Part of a small language model's weights: width 384.
MLP neurons of a small language model. Each row is named by its layer, matrix (up: input weights) and neuron, and shows model dimensions 128-255. Each number is 128 + 24 x the weight over its row's rms, rounded and kept within 0 to 255.
A block is one neuron, or neurons of one layer that tend to fire together. Before each block is what it responds to, as a language model described it from the Wikipedia text at the highest values.

Full stops ending declarative sentences in Wikipedia prose, such as "...scoring 12 goals." or "...on 17 June.", followed by a paragraph break or a new sentence.
L7.up481 [ 89 141 136 149 115  92 129 128 134 113 119 154 128 119 108 121 152  77 126 139 154 168 129 107 146 144 118 129 152 164 129 149 164 121 108 156 152 155 150  78 116 129 154 156 116 126 110 108 102 139  86 193 120 157 126 156 179 138 146 178 146 110 154 147 115 106 140 138 108 146  86 157 152 139 125 156 114 118 129 132 117 150 119 136 153 112 146 149 139 131 127 152 102 130 124 172 147 138 111  96  82  81 120 126 124 140 168 147 110 188 116 132 102 123 148 103 116 134 123 184 123 120 130 110 161 110  93 162]
L7.up527 [142 129 128 129 122 106 100 145 118 146  88 171 134 118  99  78 126 142  84 141 130 119 138 136 153 153 128  89 139 134 149 133 173  90 134  98 114 155 117 129 131 168 129 137 110 126 127 104 134 148 189 142 116 140 114 161 100 116 138 112 101 109 159 139  94 112 133 113 143 150 140 183 156 129 179 176 151 125 146 179 159 151 122 154 112 127 134 117 134 132 119 129 103 123 108 144 105 100 123 148 111 117  97  93 127 154 142 153 119 148 140 137  89 150 161 118 139 148 118  87 117 171  92 119 141 171 106 134]
L7.up570 [163 140 107 101 117 136 141 107 103 148 132 122 140 115  89  91 132 111 114 106 167 127  88 143 139 130 170 123 128 165  82 120 108 116 144 120 144  76 126 119 129 149 133 134 114 109  99 109 157 135 174 142  57 164  99 126 131  91 138  86 156 114 115 155 100 151 140 132 149 152 150 140 152 127 110 184 104 134 142 170 157 173 111 156 138 171 118 159 124 187 108 114 123 146 132 179 116 118  52 128 155 147 125 125 114 111 133 149 153 181 135 106 117 137 122 120 158 166 135 139 159 141 135 146 129 127 114 145]
L7.up821 [112 123 141 111  88 126 141 105 137 141  85 141 108  92 118 142 147  50 126  97 124 114 110 146 129 102 109 131 177 152 154 159 159 172 112 160 128 123 116 135 140 169 166 162 109 153 115 102 121 116 115 108  81 135 110 156 119 151  94 120 135 155 105 146 120 118 141 148 123 111 146 113 159 110 138 142 131 124 170 134 102 134 132 134 110 116 133 141 142 147 144 184 107 124 171 114 135 133 170 163 105 148 102 106 145 100 165 139 107 158 119 147 121 108 165 126 113  87 111 123 127 185 107 132 119 155  88 112]
L7.up864 [107 136  97 164 132 105 156 135  93 105 188 139 126 127 103 151 144 131 124 132 120 115 113 132 151 154 140  94 127 166  97 169 130 104 150  58 113 121 108 134 162 172 137 151 118 129 147 109 114 132 174 135 127 142 135 127 127 152 126 141 113 120 129 167 128 139 148 127 154 128 140 168 129 138 135 107 168 101 153 140 141 148 104 158 153 118 163 130  92 153 103  77 119  92 134 176 166 114  99 136 125  82 113  96 150 108 159 131  90 155 146 142 128 109 171 118 118 121 134 123  91 118 154 126 136 161 120 150]
L7.up1191 [118 101 104 156  93 151 122 118 153 125 147 130 137 128  74 156 133 137 131 122 151 148  99 111 159 140 125 143 105 161 148 119 118 195 103 107 177 127 128 136  93 146 135 143  94 112 123 122 106 154 125 120 120 120  91 146 112 142 102 110 132 119 126 151 116 128  97 123 166 141 121 164 181 129  87 145 120 133 194 172 125 150 149 130  70  95 143 121 147 134 118 110 147  99 214 121 162 109 119 111 138 158 115  75 107 123 144 126 126 165 155 122 139 141 182  95 150 100 136 131 156 126 139 121 116 154  74 160]
L7.up1370 [122 123  89 135 120  77 132 138 105  73 141 126 145 102  85 123 126 146 148 135 124 149 123 118 138 134 169  87 126 157 160 162 141 116 108 110 121 119 131 116  84 114 133 160 114 165 180  79  83 158 138 182 111 151 110 137 119 159 145  84 135 139 129 156 123 121 118 142 173 138 127 162 133  93 164 143 101 110 117 131 156 148  99 102 148  95 140 121 141 124 118 123 133 142 127 147 124 164 107 151 121 104 117 111 112 119 124 140 111 132 147 113 136 128 160  90 104 157 106 136 147 157 122 152 130 174 142 149]
L7.up1526 [128 124 128 125 127 124 156 129 104  98 129 125 126  85 103 104 129 146  81 117 169 136 126 174 134  92 166 110 114 116 145 121 147 138 129  97 155 135 130 119  83 131 140 156  99 139 133 104 164 159 134 143 156  86 144 128 111 110 117 143 138 103 117 143 122 142 149 107 139 139 148 157 185 125 152 164 118 174 160 166 119 146 130 120 151 126  99 125 133 145 131 130 118  91 140  99 115 134 132  96 118 144 126  92 116 110 131 155 124 162 164 164 167 142 163 119 144 114  89 186 130 124  84 141 121 190 124  92]

Tokens inside markdown-style tables and lists, such as dash runs in separator rows (---), header cells after pipes (%, Refs.), and word-starts.
L3.up56 [177 154 120 121 139 117 112  99 138  89 133 133 107 148 143 122 140 120 139  86  99 148 134 115 148 148 109 152 116  65  99 132 129 161 142 112 125 142 140 112 105 154 184 120 126  86 121 110 165 115 154 134 136 113 132 141 124 121 120 175 101 105 102  93 164 117  99 155 103  81 139 102 122 120  96 137 116  97 149 130 104 135 104 104 107 133 118 149 119 149 113 166 125 127 119 167  88 138 108 146 137 139 110 111 185  74 119 101 142 129 132 124 164 153 104 127 116 107 131 178 111  92 134 140  87 126 105 172]
L3.up206 [134 170 122 164 117 149 129 106 105 143 162 131 127  54 113 137  89 125 128 109 134 130 148 140 145 121  99 133 119 124 159 140 189 133 119 138 120 125 144 148  72 137 160 106 123 129 153 170 113 120 146 149 120 125 169 144 148 123 144 135 169 137 130 125 158 156 152  93 130 147 122 141 136 139 113 119 107 151 136 188 124 168 108  97 114 153 104 152 121 115  60 125 129 105 145  89 140 107 126 134  94 131 114 120 143 126 185 126 121 130 121 152  90 101 112 115 144 104 141 117 165  92  83 151 117 140 119 101]
L3.up365 [111 125 129 134 113 118 129  99 136  97 137 121 127 143 118 134 139 130 153 125 157 153  82 104 114 142 121 120  93 125 133 152 132 113 124 143 122 100 135 128  90 135 124 100 130 126 162 108 115 146 145 158 137 126 129 147 149 139 154 102 136 122  98 121 119 139 122  77 139 147 148 116 125  82  90 109  64 140 129 191 106 131 127 124  90 131 115 148 136 134  59  96 122  96 177 142 123 113 116  73  99 134 110  74 129 125 156 138 136 120 133 147 166 127 130  90 144 145 186 123 154  98 133  93 121 165  89 132]
L3.up418 [107 150 127 161 109 123 153 100 145 103 132  84 128  94 175 144 166 108 105 124 182  81  96 118 147 133 111 158 104 144 154 147 144 146  96 137 119 129 121 107 109 123 116 157  88 155 132 104 169 138 151 157  94 142 119 148  96 124 121 128 140 118 108 138 163 153 153 123 134 122 128 138 147  89 158 140 122 159 134 170 125 123 124  96 134 132 157 134 142 117  85 153 139 111 133 146 166 133 132 123 131 174 104 110 144 126 150 145 111 134 149 103 151 107 110 113 149 112 170 157 126 127  98 111 129 157  87 126]
L3.up616 [152 135 108 157 153 126 131  97 121  98 119 126 150 119 114 128 162 133 121 126 131  95  63 127 124 167 113 127 156 165 153 160 120 124 144 166 133 141 147 136 114 106 150 100 130 125 116 160 178 112 126 111 111 113 132 126 131 130 131 102 101 137 158 146 112 123 149 123 153 130 122 133 103 140  77 140 131 136 140 147  88 147  90 121 134 105 115 134 124 109 106 110 130 155 148 147  91 161 130 133  93 134 110 113 170 136 121 165  97 123 130 171 124 173  96  90 130  97 162 126 137 113 108 127  90 138  91 119]
L3.up621 [137 133 161 130 152 143 149  96 142 118 157 148 119 156 127 108 156 109 108 104 144  85 102 120 134 116  96 166 134  86 136 113 163 136  88 118 133 118 158 111  91 137 163 141 118 138 130 107 152 103 131 163  94 153 111 137  69 111 133 122 101 132 127 147 173 123 133 158 100  72 130 118 125 124 143 156 142 107 131 119  85 147  99 101 122  92 127 142 144 121 113 147 142 126 165 141 132 169 100 115 102 147  97 101 148 116 129 118 164 134 100 124 171 166 108 105 144 150 112 156 127 131 116 188 134 122  98 169]
L3.up656 [ 81 163 127 135 109 115 163  90 103 116 111  88 155 139 136 142 130 117 132 136 145 106 123 100 116 104 162 166 120 107 135 168 116 136  95 140  94 130 130 127 136 141 136 103 148  95 135 129 113 122 151 138 176 138 147 151 103 113 137 135 113  96 110 133 138 167  98 154 108 155 155 134 126 133 114 149 117 141 137 147 146 109 107 175  59 118 102 125 143 119  63  62 129 102 143 138 130  91 120 139 115 134 122 147 121 120 138 132 165 127  96  87 109 124 135  96 161 117 136 167 156 126 116 136 153 183 113 136]
L3.up997 [139 141 145 156 149 119 124  73 148 117 105 169 143  75 177 129 166 125 134 119 162 107 135 127 153 157 127 140 128 140 105 137 144 143 115 160 144 117 136 113 110 139 108 123 163 105 145 172 139 117 128 109 106 119 108 154 106 119 109 153 114 124 162  97 179  94 137 133 158 118 140 158 132 110  91 102 144 115 124 141 118 139  80 124 145 124 183 154 117  76 125 111 116 132 113 140 130 105 132 118 112 138 109 107 132 129 111 150  98 117 137 110 132 149  94 144 157 160 174 100 120 122  88 141 124 187 101 127]

Blank double-space tokens filling empty cells between pipes in Wikipedia tables such as election results, sports results and filmographies.
L7.up215 [154 133 151 106 114 126 135 121 135 138 108 127 183 109 103 123 164 140 142 128 183  96 110 118 187 119 151 169 123 146  96 117 139  94 112 105 185  95 138 147 153 143 130 144  95 106 114 119 116 107 145 145 102 103 125 153 128 127  98 121 117 118 148  94 103 107 138 115 148 121 107 134 128 133 106 169 121 111 117 159  66 114 134 145 140 140 156 139 113 166  98 147 149 132 199 125 145 165 145 118 113 155 119 122 135 129 148 124 136 137 116  89 112 126 110 109 186 111  90 158 151 133 202 101 133 174 136 117]
L7.up373 [ 97 180 109 111 142 160  98 133 160 146 137 107 130 139 127 107 135 128 130 107 150 119 127 106 140 170 166 160 154 110 126 149 128 104 107 102 142 140 129 123  97 154 142  51 103 125 135 113 167 163 140 134 141  84 130 152 141 117 111 132 111 132  93 129 120 106 129 127 131 115 133 129 181  91 169 129 115 151 176 138 108 117 108 139 112 120  99 147 122 118 122 128 147 138 127 132 120  86 107 108 108 177 110 125 148 142 156 147 152 156 117 179 128 142 121 113 168 130 158 154 134 104 128 193 170 173  74  92]
L7.up484 [164 134 110 173 175 114 125 118 152 130 149 169 125 114 154 115 103 122 147 136 124 159 144 115 165 137 128 129 121 119  96 132 132 126 116 131 101 103 136 104 100 124 174 128 102 106 116 114 162 179 149 118 116 123  76 138 157 115  78  79 130 129 146 118  66 145 138 113 175 109 145 142 112  91 132 111 108  93 143 127 112 139  73 160 127 146 143 119 106 114 106 146 125 105 168 139 103 164 136 107 161 115 118 103 157 108 110 180  90 155 137 192 119 107 125 102 152 115 111 142 175  96 150 165 109 168 108 128]
L7.up578 [108 138 117 121 156 116 135 126 153 142 119 144 107 138 170 145 151 127 148 149 137 113 104 149 121 149 119 125 113 152 116 111 179 125 141 120 106 141 128 123 162 141 169 156 106 146 179 126 118 162 121 116 104 130 105 152 144 139 142 116 161 104 125 104 141  81 133 135 178 124 161 151 150 128 124 106 116 114 155 151 129 145 128 128 150 125 117 112 119  86 114 152 103  98 136 113 105  88 162 139 194 111 114 131 131 135 128 121 130 119 104 108 140 117 136 164 167 141  89 118 122 132 111 137 123 169 114 132]
L7.up734 [134 138 106 164 128  87 156 130 149 135 116 142 120 164 132 162 117 117 144 113 171 137 107 118 166 165 102 134  96  71  96 127 171 108 119 136 124 102 136 128 106 148 129 134 141 142 135 102 141 102 140 169 107 131 114 135 110 137 117 153 138 117  99 127 122 125  93 109 169 115 138 142 166 102 170 144 156 146 136 162 104  72 116 155 116 179 138  85 111 129  91  81 139 138 149 129 104 150 139  99 175 107 111 106 142  76 135 138 132 163 141 140 135 118 137  78 166 105 167 170 201 117 154 163 153 170 127 105]
L7.up921 [114 119  86 167 192 116 159 140 126 144 168 134 100 127 165  85 132  89 127 153 148 126 135  97  84 110 140 145 133 148 107  90 119 103 113 158 112 126 136 146 116 134 188 101 132 130 103 148 144 172 139 140 120 101 105 122 139 147 194  81 128  99 136 137 130 131 124 113 144 196 145 123 143  93 140 191 110 150  78 128 163 106 132 135 101 194 109 147  74 151 142 151  82  84 142 137 142 130 177 129 113 116 122 147 126 158 120 117 138 128  88 131 176 100 159 125 148 154  89 178 124 123 109 122 140 162  88 105]
L7.up1235 [132 134 122 137 154 146 111 107  90 156 130 157 113 110 115  99 143 132 120  92 121 104 135 198 114 118 146 124 108  98  83 131 100 129 120 119 143 145 140 125 126 145 181 146 110 134 146 167 113 150 134 174 128 131 106 104 107 134 150 105 102 142 125 100  92 117 162 104 175 148 125 154 135 105  99 127 134 105 123 133 113 107 156 154 146  92 132 136 132 161  96 121 149 138 162 129 116 103 137 107 123  67 109 139 119  93 157 133 145 143 113 179 138 153 148 121 122 106 134 110 113 115 147 130 107 162 104 136]
L7.up1464 [148 150  94 141 127 100 123 129 142  81  84 168 111 134  93 126 136  90 183 104 142 113 108 138 156 153 142 147 118 150 127  74  96  85 172 124 131 120 133 161 134 126 143 108 127 109 144 161 148 188 113 163 113 156  78 131 135 123 145 114 115 162 147 112 154  96 125 138 160 108 121 144  86 124 131 141 131 105 159 136  95 142 104 162 106  98 101 162  82 155 107 152 113 101 165 102 119 144 160  91 145 147 124 100 187  79 168 157  92 111  75 172 123 107 124 135 183 135 127 159 124 124 153 174 136 158 123 136]

Periods, or closing quotes after a period, ending sentences in Wikipedia prose, often the last sentence before a new paragraph or section heading.
L8.up473 [ 93 124 123 131 137 112 155 133 118 144 136 146 122 134 110 126 105 134 100 145 139 164 135 165 121 149 128  90 114 130  62 153 143 127 143 118 183 148  97 159 122 147 142 156 141 115 126  94 112 153 181 174 121  89  99 137  89 161 141 127 108 137 130 175  95 110 131 139 174 128 148 146 125 139 130 128 134 134 165 179 116 135 111 167 135 112 128 132  97 141 110 154  93 146 134 146 158 112 120 124 159  68 104  93 116 128 110 171  91 137 148 141 154 123 162 167 142 123 136 146 105 113  95 135 153 198  79 106]

Dash tokens in markdown table divider rows like |---|---|, plus leading pipes of table rows, and a few mid-word fragments (pro, el, st).
L7.up136 [113 166 118 144 118 108 163 103 176 148 109 103 163 169 105 133 140 127 108 114 133 118 104 126 105 141 106 140 117 151  77  77 166 124 147 141  99 126 158 146 110 144 147 108  88 150 137 156 175  98 124  98  98 129 120 123 159 133 113 147 147  95  88 148 163 107 141 132 112 137 164 119 122  97 139 162 143 123 144 129 160 169 102 128 151 124 160 114 128  96 101 115 137 157 176 148 158 148 134 169 128 115 112 115 144  77 148 119 152 119 134 126 126  58 102  94 112  85 111 141 127 136 120 140 148 135  89 113]
L7.up628 [129 135  80 163 142 116 135 109 177 135 138 180 110 123 112 116 132 118 174 116 179  59  76 121 151 150 126 133 110 143 119  93 125 153 114 147 131 147 135 212 124  82 119  83 121 100 184 105 104 132  98 169 137 153 117 149 138 125 133 159  92 119  91 115 121  95 171 132 152 133 117 156 152 139 104 155 124 111 100 127 127 181 113  98 147  99 189 139 103 116 107 133 104 142 136 151 140 149 108 141 142 111 112 112 123 104 160 106 134 123 120 107 127 130 101  87 116 137 137 177 148 131  95 105 122 138 132 127]
L7.up783 [ 86 159  99 157 131 126 136 135 152 105 153 129 120  90  82 108 148 124 133 112 127 101 174 130 117 146 120 130 149 161 140 148 121 106 127 106 182  87 133 121 103 130 161  71 110 155 178 143 138 123 143 122 127 128 141 137 129 134 137 103 102 131 124 127  80 139 196 129 128 143  88 133 126 138  83 152 144 182 148 145 137 148  65 131  81  87 152 163 131 133  74 150 101 122 163 111 141 120 113 125 167 139 103 140 195 121 140 161 144 109 107 152 124 149 100 117 116 126 141 138 121 129  98 147 105 118 126 140]
L7.up824 [ 70 128 146 123 149 106 159 138 143 133 133 102 122 141 125 156 152  99 157 145 122  90 136  80 138 146  78 126  79 142 131 104 126 131 123 145 167 148 139 111 165 135 169 129 105 125 146 115 112 132 142 128  79 149 135 155  97  94 148 153  83 117 127 153 141 141 176 148 184 160 164 126  92 171 121 151 125 136 137 122 125 117  80 132  97 124  84 153  83 144 114 118 115 154 169 146 183 137 124 128  98 129 131  88 116  64 138 115 132 126 121 125 116 111 153 126 108 120 119 127 113 103 142 137 139 122 106 121]
L7.up949 [102 162  89 110 125 104 112 133 126 144 122 133 123 135 107 110 125  96 124 129 134  83 141 146 146 179  98 135 122 141 109 136 155 155 104 150 144 139 122 141 162 145 151 105 132  94 145  92 120 157 162 124 157 125 139 120 130 138 152 142 162 108  86 111 130 174 157 122 165 157 118 112 127 147 153 157 117 139 126 124 154 125 145 182 148  53 127 126 100 119 127 120 108 122 146  88 116 165 150 157 133 132 100 111 127 108 171 135  94 111 137 116 129 143  85 108 119  99  85 126 180 174  98 165 165 111 152 160]
L7.up1029 [135 140 146 129 161 149 150 105 145  99 106 112 135 109 149 142 110 133 128 142 110  95  78 141  95 182 135 113 146 134 121 157 128 111 134 120 137 147 129 134 107 143 150 133 130 102 158 152 133 155 133 149  92 128 112 152 141 145 133 110 138 108 137 123 101 143 132 127 160 106 162 141 153 150 173 135 150 105 111 112 140 130 134 130 155 104 153 128 119 151  89  96 145 119 136 164 126 148 151 150  90 105 112 135 106 110 128 140  81 126 114 176 117 148 149 104 104  95 143 120 114 173 160 115  98 149 167 117]
L7.up1271 [134 119 136 141 135 112 102 146 114 121 160 184 169 166 131 129 151  81 145 129 141  93 109 159 133 144 112 133 150 114 129 127 135  79 110 193 133 147 155 147  97  91  98 124 118  86 116 132 173  83 110 162 129 150 135 125 136 162 129 164 137 128 145 108 125 100 122 109 140 115 150 159 162 132  94 151 125 100 104 128 126 172  98 141 119 120 141 155 120 146 143 128  81 175 121 150 123 110  84 114 130 119 116 118 135  85 129  95 157 148 131 128 137  97 142 130 194 138 102 133 148 116  77 134 163 161  90 120]
L7.up1354 [ 96 159 129 128 142 120 111 121 111 103 122 160 155 135  70 114 135 172 124 123 109 125  69 132  97 134 143 134  92 103  74 109 124  91 131 165 187 149 133 130 134  93 169 125 138 101 146 121 173 148 145 159 115 122 125 132 121 160 132  91 104 160 114 109 155 129  94 122 171 128 138 115 158 168 125 125 148 138 130 113 158 147 105 149 103 147 117 117  97 127 158 128 117 164 148 134 131 125 136 117  99 101 120  76 143  64 160 141 133 159  91 129 117 138 149 109 140 112 132 140 112 131 111 142 124 149 109 166]

The final token inside a parenthetical, just before the closing bracket, especially years, numbers, country codes and round names, e.g. (2006), (KOR), (first round).
L8.up1117 [146 123  93 133 160 147 134 122 171 130 101 135 108  99 150 146 149 157 123 150 139 127 162 161 123 120 105 143 135 170 137  97 136 159  85 149  75 162 152 115 113 110 157 112  96 116 114 101 137 166 106  90 119 118 127 111 153 134 131 114 145 121 132 160 149 129  78 138 136 152 142 127 154 151 110 178 156 132 133 121 133 150 107 118 101 143 149 118 111 121 118 136 152 135  84 125 116 117 105 138 129 154 110 117 145  96 162 152 102 125 123 149 122 115 109 144 146 150  83 149 103 136 125 147 141 136 112 109]

Word pieces just after an opening parenthesis in tables, results lists and headings, e.g. (secon-d round), (s-ubmission), (head coach); also mid-word pieces in headings (Fir-st round, Re-t-urn).
L3.up5 [ 83 109 121  97 174 125 141 139 116 117 120 156 122 121  81 166 172 113 143 120 140 122 145 124 126 100 147 151 137 112 130 142 147 175 122 118 157 119 143 170 161 115 138  72 138 109 124 147  87 103 136  97 159 135 129 131 156 120 128 108 122 148 117 104 124 137 113 126 102 189 137 125 143 148  88 134 133 119  83 165 105 155 114 171 155 173 141 111 120  96 126  56 117  99 106 137 111  97 123 138 168 124 114  99 125 106 152 103 133 127 156 137 127 113 131  95 113 134 126 162 132 109 160 145  98 113 130 176]
L3.up71 [ 58 118 129 122 137 106 117 144 124 122 139 177 123  86 126 128 137  96 137 119 146 145  89 125 123 136 140 148 108 130 129 145 165 134 125 140 119  96 136  96 120 120 162 122 109 105 133 118  99 138 132 113 113 111 118 133 139 106 135 146 134 140 149 186 125 137 137 114 132 138 127 107 137 149 117 164 132 144 123 179  89 130 107 178 148 156 122 134 125 146 134  72 123 103 126 146 107 103  88 128 150 143 111 153 144 127 132 124 116 128 127 162 116 101 147 147 128 154 103 154 152 105 160 132 177 149 111 146]
L3.up95 [132 161 117  84 142  97 152 141 121 115 109 118 133  82  64 137 174 140 156 120 130 126 116 123 145 117 130 151 145 118 107 120 157 132 139 119 154 138 127 166 111 151 146 116 131 128 130 156 145  93 134 135 143 111 158 133  93 111 176 153 108 118 130 120 114  97 126 127 105 135 135 130 128 134  91 122  90 121 111 148 134 158 112 113 139 160 105 159 144 109 104 100 108 106 131 176 164  86 132 151 120 120 122  70 103 112 158 168 114 143 130 133 133 123 123  91 111 158 163 162 105 129 152 162 136 128 100 101]
L3.up111 [ 74 164 145 127 135 154 146 120 157 132 129 137 153  82  97 139 161  81 145 135 150 112 133 119 155 123 100 141 116 159 105 129 176 159 141 136 131 127 146 103 139 139 138  74 117 116 129 137 129 120 111 138 102 132 151 135 165 135 165 128 158  89 139 204 115 122 114 134 137 107 168 144 102 128  79 105  86 114 121 162 126 148 112  92 132 116 131 152 108 111 133 111 122 146 163 167 167 117 113 163 125 118 116 152  99 122 179 129 129 149 118  95 104 124 133 110 147  89  90 137 135  94 161 160 148 104  95 108]
L3.up934 [170 162 115 137 145 103 147 110 101 119 134 135 132 146 134 104 108  93 124 122 147 125  97  97 126 127 104 134 157 135 147 126 126 127 112 112 124 128 146 153 130 145 153  89 129  53 142 157 124 134 151 106 117  87 106 130 110  99 152  77 130 122 172 161 141 145  86  88 127 124 129 119 122 134 118 139 104 155 154 161 128 172 110 123 136 157 104 119 136 134 114  95 132 121 134 143 144  65 144  97 146 125 117 131 111 119 152 134  95 135 161 113 134 131 172 130 142  71 127 140 171  81 136 150 100 127  70 133]
L3.up948 [149 170 121 123 175  91 129 122 127 124 144  99 123  86 137 150 153 123 133  95 166 162 168 134 157 120 115 130 118 113  73 146 103 136  94 128 126 165 137 108 140 116 176 100 124 129 145 150 124 129 115 126 112  81 110 130 133 103 138  78 105 126 114 121 141 134 137 124 129 149 136 117 150 147 165 149 134 123 126 140 146 132 108 128 132 138 166 121 125 156 123 131 125 135 152 118 110 111  94  86 124 134 123 116 121  89 183 120 108 123 131 114 137 111 135 111  89 125 100 150 173  89 144 169 187 161 126 139]
L3.up1230 [139 122 127 133 145 110 151 116 127 132 171 135 128 115  93 150 141  99 137 147 117 102 106 102 103 151 116 139 172 147 108 127 141 120 124 131 134 107 121 112 137  90 151  99  97 101 131 156 153  99 139 100 141 162 141 144 127 127  97 117 120 126 105 149  91 118 100 100 114 142 125 108 112 140 103 129 115 148 146 149  86 140  84 147 123 160 141 126  93 146 134  81 119 105 151 142 113  71 101 114 139 149 120 140 142 105 162 165  78 125 170 154 140 164 131 125 115 148 126 142 129 122 158 169 113 131 130 118]
L3.up1305 [ 55 130 107 110 224 140 142 131 149 110 159 122 132 102  69 118 200 131 143 124 141  95  98 121 141 145 103 126 168 102 146 132 129 146 141 117  74 178 146 185 161 153 155 125  82 122 167 109 115  91 146 143 118  95 167 126 122 105 131 141 100 108 126 129 127 137 105 160 136 116 113 107 133 141 122 132 124 137 133 140 158 114  90 121 135 165 102 141 108 117 137  97 114 132 137 137 102 130 128 125 150  93 122  87 160 107 160 160 133 122 131 141 142 152 139 122 132 105 134 172 165 122 154 132 110 119 131 107]

Numeric pieces inside pipe-delimited stats tables, such as decimal points in .524 or 48.9, dashes in 9–2, and digits; weaker on CJK character fragments and mid-word pieces like deb(ris).
L8.up1425 [ 96 143 157 136 163 146 113 101  80 161 144 104 148 109 110 118 108  99 185 123 143 117 132 102 123 133  80 102 135 105 123 129 113 121 122 133 130 145 137 138 117 142 141 138 193 119 169 127 116 192 133 142 132 105 138 128 137 144 143 106 111 114 144 135 152 109 136 119 107  88 137 122 107 137 145 160 150 112 141 155 133 191 143 126 182 122 111 148 182 112  95 101 128 147 154 131 129 162 129 160 100 108 131 104 142 139 162 123 150 114 147 124 145  99 125 122 105 142  93 160 158 120 117 125 121 121 110 128]

Periods, commas, line breaks and closing parentheses that end a clause or list item in encyclopedic prose and tables, e.g., "vegetation.", "(Benzenehexol).", "Rivellini,".
L3.up127 [ 94 130 139 160 109 102 152  65 115 110  73 138 155 117 134 127  99 122 133 123 166 136 130 135 115 119 148 124 108 159 134 171 116 129  83 138 114  98 128 141  77 181 137 127 142 149 130 137 124 151 158 114 154 139 112 142 140 147 163 119 167 145  95 117 169 134 121 107 120 133 127 125 146 143 125 152  98 134 135 174  98  92 118 151  87 118 131 101 117 105  58 118 110 102  93 137 158 100 143 135 124 149 116 143  99 152 119 121 139 128 133 154 122 117 146  85 130 130 179 131 153 121 121 100 148 189 103 134]
L3.up320 [ 88 110 118 145 122 134 141 105 117 112  99 142 120 117 182  93 126 107 105 144 150 111  98 129 136 128 153 150 121 119 142 132 119 143  81 116 140 145 114 128 155 151 145 126 128 124 134 115 107 140 141  99 134  94 128 126 117 113 140 105 134 134 133 104 144 119 146 139 134  93 179 119 130  62 146 113 125 127 113 136  87 119  91 168 114 109  98 111 121 138 102  88 139  81 168 143 165 115 122 115 151 150 120  83 139  98 118 153 148 110 125 138 110 143 147 128 139 100 159 147 163 138 119 142 124 206 150 141]
L3.up378 [ 92  97 143 145 103 140 144  91 101 101 128 107 145 128 191 123 189 138 128 139 141 147  87 138 120 153 149 111 113 152 138 147 115 132 133 166 143 100 133 101 117 115 134 103 164 163 144 115 144 114 139 120 146  90 121 122  96 137 120 116 121 175 142 126 137 110 117 177 154  75 151 163 118 111  83 149 113 138 181 142 137 156  88 146 128 124 120 119 119  73 154 102 129 105 172 118 149 124 128 104 146 155  98 111 131 135  86 207 101 122 159 110 106 140  92 121 145 144 139 150 115 123 110 137 151 158 104 146]
L3.up681 [140 129 149 171 114 105 140 123 123 132 108 154 140 105 161 109 125 111 127 129 164 153 119 118 119 135 140 105 106 152 112 117 161 120 154  70 130 166 126 128  96 135 150 144 128 125 143  56  84 141 149 172 110 148 115 127 143 118 164 112 144 135  78 138 136 127 128 133 141 148 135 142 129  83 157 157 129  98 141 142 131 149 110 132 102 147 126 129  98 154 124 129 126 105 166 146 153 125 138 111 127 135 113 107 107 133 142 115 130 133 148 134 182 123 150 107 158 144 128 119 138 140 115 124 130 155 153 109]
L3.up1250 [ 99 125 133 193 148 141 155  67 114 105 135 102 119 102 187 125 144 117 168 107 143 117 119  94 130 127 144 109 106 132 124 155 137 131 152 118 163  92 151 111 114 159 159 121 143  96 128  99 129 143 166 138 135 112 117 146 145 126 128 133 166 110 128  98 122 153 100 126 122 138 100 115 119 104  50 148 136 179 128 154  82 147  81 164  94 122 155 154 121  97  72 109 118 120 116 138 140 136  83 106 107 164 115 128 150 140 137 144 116 126 137 149 124 133 124  94 160 123 148 133 161 131 114 124 151 143  94 123]
L3.up1268 [ 94 121 137 130 115 115 146 105 133 110 126 129 162 110 164  88 132  85 156 138 168 145 153 119 121 137 149 121  83 168 131 140 109 150  95 103 124 144 137 130 128 166 122 145 175 150 140 104  95 179 156 140 124 140 114 145  87 146 183 115 118 136 129 112 135  82 120 162 154 158 153 175 135 111 156 148 131 133 149 119 128 129 108 111 133 116 132 123 107 130 119 121 106 143 121 117 112 130 148 122  86 146 122  98 138 142 118 154 150 122 133 113 140 105 123  83 161 118 114 147 129 188 131 186 132 158 126 146]
L3.up1334 [ 71 141 111 121 125 137 174 101 135 138 120 135 131 122 156 116 116 109 133 140 154 157 148 137 146 135 140 139  99 137 125 160 114 153  64 124  91 123 100 115 140 136 141 114 169 117 133 104 140 142 160 157 141 137 133 159  95 131 131 121 108  96 129  98 130 140 143 128 159 126 173 128 143 108  92 179  58 146 115 122 102 110  62 138 150 124 161 123 114 145 104 118 122 131 182 150 163  84 135 109 102 173 121 139 142 132 131 131 142 128  93 134 158 153 149 142 138 130 118 137 186 172 128 117 103 171 126 140]
L3.up1475 [ 85 119 117 179 108 125 155  89 110 104 111 113 158 122 147 149  94 110 169 124 141 171  84 127 128 182  97 157 120 136 105 168  86 150 115 117 128 149 139 133 121 126 119 142 184 101 171 111 147 113 125 139 141 146 117 131 109 106 143 146 133 105 161 108 147 157 149 115 136 146 139 125 150 102 135 160 114 137  99 154 113 154 113 175 126 126 172 150 133 138 127  81 114  82 148 130 154 131 117 154  83 119 111 136 136 102 138 137 136 120 116 147 154 123 128 101 142 121 162 131 170 127 136 117 150 142 167 132]